{"num_attention_heads": 2, "norm_place": "peri", "decay_shape": "linear", "batch_tokens": 16384}
MLP neurons of a small language model. Each row is named by its layer, matrix (gate and up: input weights; down: output weights) and neuron, and shows model dimensions 16-111. Each number is 200 + 20 x the weight over its row's rms, rounded and kept within 0 to 999. A neuron's up and down rows have the sign that makes its largest values positive.
After each neuron's rows, "fires before" lists the tokens most often just after its 100 highest values on Wikipedia text that the model never trained on.

L6.gate370,185,188,181,185,205,193,194,226,164,200,190,186,204,202,213,168,181,252,179,176,196,196,196,226,161,194,203,210,214,134,217,188,180,189,172,182,204,177,184,214,233,174,178,218,194,188,158,198,201,187,177,244,218,198,178,204,185,208,208,207,179,200,231,204,217,189,213,209,206,212,199,175,216,187,187,192,213,184,214,167,218,178,209,207,234,201,155,187,197,214,213,204,212,190,212,207
L6.up370,249,162,198,235,175,218,186,160,183,195,163,218,200,195,207,179,192,177,202,211,244,217,219,195,186,214,198,206,212,201,192,209,172,217,211,201,230,199,217,189,188,195,219,188,211,225,202,228,198,216,184,196,220,178,178,211,201,192,197,208,210,165,174,219,201,158,186,192,180,220,191,217,189,237,209,230,202,183,160,223,191,188,176,204,179,215,212,210,201,246,203,209,169,190,214,164
L6.down370,176,206,208,201,229,221,186,242,191,197,229,152,184,242,168,172,171,223,179,206,197,183,211,211,182,214,188,233,189,191,190,199,178,150,168,203,199,200,195,215,203,206,184,203,201,172,164,160,202,192,218,209,189,203,162,231,196,201,240,186,191,204,196,169,207,201,224,232,194,214,185,230,240,199,198,198,177,190,213,200,194,228,234,174,242,221,194,200,161,183,179,207,176,219,205,190
fires before: "\n", "B", " |", "sh", "ar"

L6.gate145,195,236,217,145,221,211,232,192,219,238,216,206,180,216,204,210,187,172,221,201,218,174,241,173,195,179,201,220,190,203,197,214,175,195,210,216,190,207,183,235,170,226,211,192,212,239,195,225,194,170,186,211,180,200,190,198,168,192,181,241,209,187,217,210,229,184,163,259,218,176,229,222,198,212,180,185,189,195,206,160,171,235,201,171,198,191,215,217,210,186,216,192,176,190,210,189
L6.up145,159,250,201,201,210,220,220,222,187,201,216,204,216,202,191,214,192,195,235,199,223,190,202,187,163,202,199,167,207,223,195,170,182,204,172,198,213,220,181,203,221,215,212,175,204,201,135,197,195,203,212,195,202,232,207,188,181,200,186,223,190,205,191,182,214,241,194,246,207,195,204,186,208,189,213,198,177,193,218,186,191,210,224,247,216,213,240,176,197,215,196,188,229,174,192,190
L6.down145,201,157,232,215,207,209,202,201,244,175,207,194,161,213,215,179,234,194,197,201,195,230,208,201,198,178,191,207,221,173,194,217,208,203,207,190,200,176,196,194,237,201,191,196,198,226,221,234,160,190,186,197,208,179,226,201,202,198,191,181,263,207,218,183,219,170,214,184,178,174,229,193,226,201,202,242,251,197,172,197,204,192,211,191,203,196,185,199,212,204,231,200,180,202,194,182
fires before: "-", "\n"

L5.gate442,173,206,210,184,209,220,220,207,212,228,168,219,197,176,199,200,210,198,214,192,184,182,200,176,199,208,196,167,234,183,212,222,179,205,191,174,228,228,191,192,224,193,186,204,200,205,195,248,181,156,230,209,186,187,197,180,247,206,173,203,202,163,222,212,176,235,173,213,215,188,224,208,183,252,216,187,235,188,181,178,203,208,230,161,170,197,219,196,205,231,210,215,218,222,198,209
L5.up442,199,217,212,198,176,222,237,208,215,206,171,212,204,232,204,189,244,198,226,191,233,180,199,190,206,196,185,223,195,168,179,195,185,226,162,176,196,180,193,252,199,196,196,163,193,214,179,211,208,169,206,145,186,196,206,218,187,185,192,171,215,186,183,235,218,193,186,221,164,210,217,218,219,197,186,231,184,189,202,174,210,171,198,209,203,195,184,184,208,183,196,217,176,214,199,174
L5.down442,165,189,212,158,175,207,218,209,202,219,210,193,219,219,217,163,213,183,225,237,206,184,206,213,183,197,179,201,203,194,192,210,215,210,197,196,191,207,210,204,220,181,223,219,164,233,217,200,182,208,186,178,184,173,199,208,204,202,213,196,219,229,160,193,215,194,190,208,214,207,226,201,228,192,187,212,208,177,224,162,152,208,221,181,231,205,181,218,238,181,215,181,190,195,194,191
fires before: "-", "\n", "|"

L5.gate347,198,170,187,225,227,196,209,194,219,178,164,200,196,211,219,207,175,235,162,201,187,188,191,166,215,190,188,228,211,222,194,190,234,207,216,200,202,178,167,219,214,240,194,198,193,202,183,199,199,188,192,239,227,177,190,179,202,199,167,212,176,208,223,228,189,154,187,234,182,228,162,229,168,216,220,199,187,236,204,170,206,204,182,197,200,223,176,171,203,181,198,215,164,164,224,201
L5.up347,229,193,200,190,216,182,216,156,209,201,175,184,223,210,193,162,205,236,196,208,200,188,230,217,208,236,222,184,211,178,198,196,227,216,199,179,183,200,191,172,195,220,212,187,215,216,225,205,224,204,222,199,212,200,197,196,172,166,251,214,187,211,170,238,209,221,189,221,199,196,203,162,209,216,201,202,174,213,199,212,169,206,220,195,202,206,225,182,216,184,200,211,189,222,237,200
L5.down347,211,190,201,228,209,216,224,233,205,173,226,200,199,156,227,226,194,234,206,194,195,199,184,157,189,173,196,223,174,212,183,179,215,193,197,224,179,187,177,169,165,184,194,191,219,205,179,182,184,210,194,187,212,199,161,185,187,211,171,173,191,205,213,160,205,213,228,219,185,202,210,214,185,178,214,198,222,170,217,218,228,217,168,215,239,197,159,180,187,209,177,180,181,194,202,191
fires before: " |", "00", ".", "50", " ", " m"

L4.gate188,209,175,175,232,224,217,217,169,201,206,202,239,182,213,190,193,187,201,220,209,187,207,203,220,202,187,226,186,208,212,210,195,212,192,211,142,193,166,202,195,185,206,186,193,196,204,211,180,194,191,179,181,220,253,202,176,202,168,205,172,222,209,207,240,207,178,214,237,211,180,207,215,206,202,202,203,184,208,217,196,198,205,220,212,216,181,232,175,197,190,234,213,207,207,197,206
L4.up188,214,203,163,191,202,194,178,174,206,186,193,183,178,230,184,218,200,219,210,217,207,218,186,197,210,183,185,190,206,174,204,195,191,182,235,195,208,186,202,176,235,214,178,195,233,167,197,189,216,160,188,213,214,198,177,199,179,200,189,161,201,195,232,161,177,165,192,183,165,174,197,229,155,199,208,188,239,218,201,198,221,184,211,218,204,220,195,178,162,184,214,215,197,223,216,197
L4.down188,242,225,178,218,204,177,246,200,194,205,207,202,193,199,193,215,188,207,228,175,227,225,221,194,212,175,192,200,181,227,178,192,221,219,184,192,196,189,195,204,167,184,218,211,185,235,187,197,202,227,188,172,202,215,210,192,217,202,185,217,200,208,198,230,226,232,204,212,211,189,197,219,231,196,207,229,182,209,219,215,185,196,192,171,184,177,216,172,226,213,211,186,215,182,207,220
fires before: "\n", "The", "-", "T", "In"

L5.gate410,183,180,209,199,202,161,206,174,198,184,180,224,204,208,213,209,207,206,182,182,211,196,174,231,200,162,206,172,203,219,174,185,212,174,214,188,209,202,150,138,189,230,224,194,238,182,213,201,176,189,224,180,245,211,182,236,208,166,221,192,235,220,229,221,207,187,191,206,190,193,226,171,172,239,195,201,206,209,196,195,209,178,196,182,203,185,220,196,204,201,206,182,229,165,212,225
L5.up410,195,208,167,238,186,219,204,195,240,260,176,201,167,178,213,190,197,212,208,234,171,200,199,199,217,231,199,229,189,179,210,166,205,214,194,199,219,183,204,209,209,183,223,178,215,218,223,201,204,187,170,170,176,197,213,191,219,188,171,197,231,206,199,193,195,200,235,220,222,201,198,202,207,177,170,237,224,210,202,194,187,192,185,201,206,173,223,184,184,207,170,187,201,220,208,211
L5.down410,216,173,221,178,200,212,215,213,178,195,180,192,232,215,217,189,159,205,194,154,195,211,209,191,210,166,166,163,191,225,230,209,189,210,196,222,198,230,181,160,219,225,206,230,217,195,196,194,193,224,211,167,218,189,228,189,204,183,238,215,217,185,192,226,206,205,176,241,168,161,180,160,200,216,227,187,216,189,198,211,200,165,222,187,189,186,182,183,192,208,196,199,238,192,193,205
fires before: "|", "===", "==", "The", "-", "S"

L2.gate102,189,193,189,253,177,154,217,184,193,204,161,187,171,192,194,187,212,191,192,170,205,134,201,236,203,177,198,177,184,190,223,231,241,215,175,219,192,204,216,181,224,211,220,231,199,211,197,194,208,248,208,192,210,231,234,204,165,190,211,176,235,193,225,188,197,191,196,211,206,177,210,189,198,199,193,199,216,211,253,189,188,196,209,216,205,220,184,199,194,176,220,219,180,192,228,220
L2.up102,191,186,182,263,168,167,218,199,195,208,160,185,179,201,186,193,194,184,187,170,197,142,205,226,203,168,194,164,188,190,213,234,244,219,180,216,204,197,222,182,225,210,208,229,204,215,193,197,204,259,200,199,211,225,234,205,160,207,206,182,233,179,223,182,197,191,189,206,201,173,207,186,209,182,182,203,216,199,241,191,190,205,201,218,215,209,190,196,198,177,239,212,176,195,218,199
L2.down102,227,232,201,138,202,225,205,200,192,190,220,216,216,200,199,207,187,188,198,239,183,250,205,197,187,205,197,205,188,214,194,190,183,142,190,193,236,190,177,201,193,195,175,163,166,197,205,214,198,185,190,207,184,168,178,197,222,203,180,218,184,191,182,206,200,201,210,197,186,208,181,209,227,198,206,220,164,238,158,209,212,221,183,179,226,209,197,202,185,202,204,198,217,243,178,174
fires before: "\n", " |", " is"

L5.gate479,198,196,207,197,199,219,211,207,207,214,209,200,176,203,209,214,204,202,157,191,202,182,203,180,190,182,212,163,192,202,178,255,219,197,180,217,210,200,165,215,191,208,211,217,192,186,182,265,184,199,214,221,201,202,207,153,184,218,194,212,233,214,204,229,188,202,223,197,221,218,175,237,173,164,205,188,208,227,204,154,174,201,195,176,164,202,220,220,216,163,210,226,200,200,186,187
L5.up479,217,221,176,229,154,192,176,200,204,227,186,194,201,215,203,199,164,190,198,182,164,197,183,202,175,190,229,212,176,177,196,200,216,198,212,219,184,221,196,230,182,195,221,204,182,211,214,226,202,203,194,220,204,190,176,200,179,194,247,187,191,186,217,181,192,195,201,218,154,215,199,206,189,186,227,214,192,173,236,194,128,184,190,183,172,192,193,201,188,205,179,191,204,186,180,195
L5.down479,214,255,206,201,202,184,215,186,215,172,209,242,192,231,193,204,172,194,186,186,200,202,186,173,195,229,202,208,202,217,188,206,229,197,172,190,199,216,172,185,203,222,194,226,203,201,181,217,188,232,210,173,161,192,189,178,208,215,204,200,216,173,195,202,201,197,202,172,247,177,223,195,187,191,200,179,192,180,216,189,210,179,156,222,202,218,175,209,206,195,231,224,168,252,190,189
fires before: " ", ")", " |", ",", "°", "\n"

L5.gate53,180,240,212,176,172,236,201,163,213,174,176,201,171,201,189,196,189,216,212,218,182,177,175,233,191,184,221,233,183,195,205,201,200,220,157,186,181,199,201,227,201,196,236,191,188,219,206,204,194,179,229,211,208,168,147,201,196,204,203,224,175,212,245,199,210,206,212,235,224,198,219,190,193,220,223,209,200,217,188,205,202,226,220,226,182,178,177,212,207,198,193,185,199,189,179,190
L5.up53,217,195,214,217,187,205,191,182,172,243,181,203,188,194,187,195,253,188,219,233,234,187,240,188,193,210,199,230,230,191,202,171,180,198,196,262,196,206,199,235,229,163,160,197,207,183,191,189,237,196,208,175,206,205,218,219,189,198,173,203,226,190,199,198,186,209,217,202,209,173,192,202,186,208,169,216,212,202,211,217,207,161,183,205,207,231,205,179,166,179,175,198,197,197,159,185
L5.down53,201,195,190,195,236,196,231,204,256,219,225,213,215,225,206,190,179,229,200,195,196,203,195,185,189,175,205,216,174,190,191,208,212,185,192,211,199,212,220,173,204,196,213,207,180,185,222,172,200,204,172,229,164,178,248,191,196,184,207,164,203,176,214,174,225,203,149,212,175,196,232,228,222,202,197,219,227,183,201,174,193,195,217,185,217,210,181,213,228,168,207,211,197,223,187,194
fires before: "-", "\n", " "

L5.gate132,190,198,177,243,199,210,212,174,176,200,204,223,175,199,194,210,188,209,200,221,220,206,224,212,188,235,195,222,168,226,221,189,192,211,186,228,207,168,196,222,204,218,198,186,225,188,175,209,200,204,208,191,225,213,206,211,185,212,231,192,197,214,210,157,204,201,196,226,197,234,210,214,167,232,181,182,185,231,211,157,194,181,197,191,189,213,204,199,210,181,183,206,154,201,207,205
L5.up132,174,216,216,191,177,205,197,199,226,199,220,207,191,210,222,205,206,185,206,249,191,238,204,191,162,215,204,200,194,202,156,220,184,203,219,234,220,199,202,186,206,169,210,196,197,190,196,181,202,194,216,212,229,174,179,203,195,210,212,183,208,193,183,183,173,213,191,189,203,167,207,210,202,227,205,201,198,220,191,204,200,214,203,190,198,203,215,174,197,229,199,218,215,214,175,199
L5.down132,229,197,163,221,207,177,221,225,189,171,210,180,223,192,189,207,204,192,179,171,209,185,193,221,242,189,173,211,189,181,222,242,212,190,173,149,189,198,194,213,197,214,204,202,206,194,195,215,248,230,202,237,167,182,219,182,183,201,192,214,159,194,196,221,251,172,181,212,180,206,205,195,214,191,241,207,190,212,213,202,202,185,201,221,178,228,153,208,207,208,190,177,186,192,204,213
fires before: "\n", ".", "a", " life", "tor"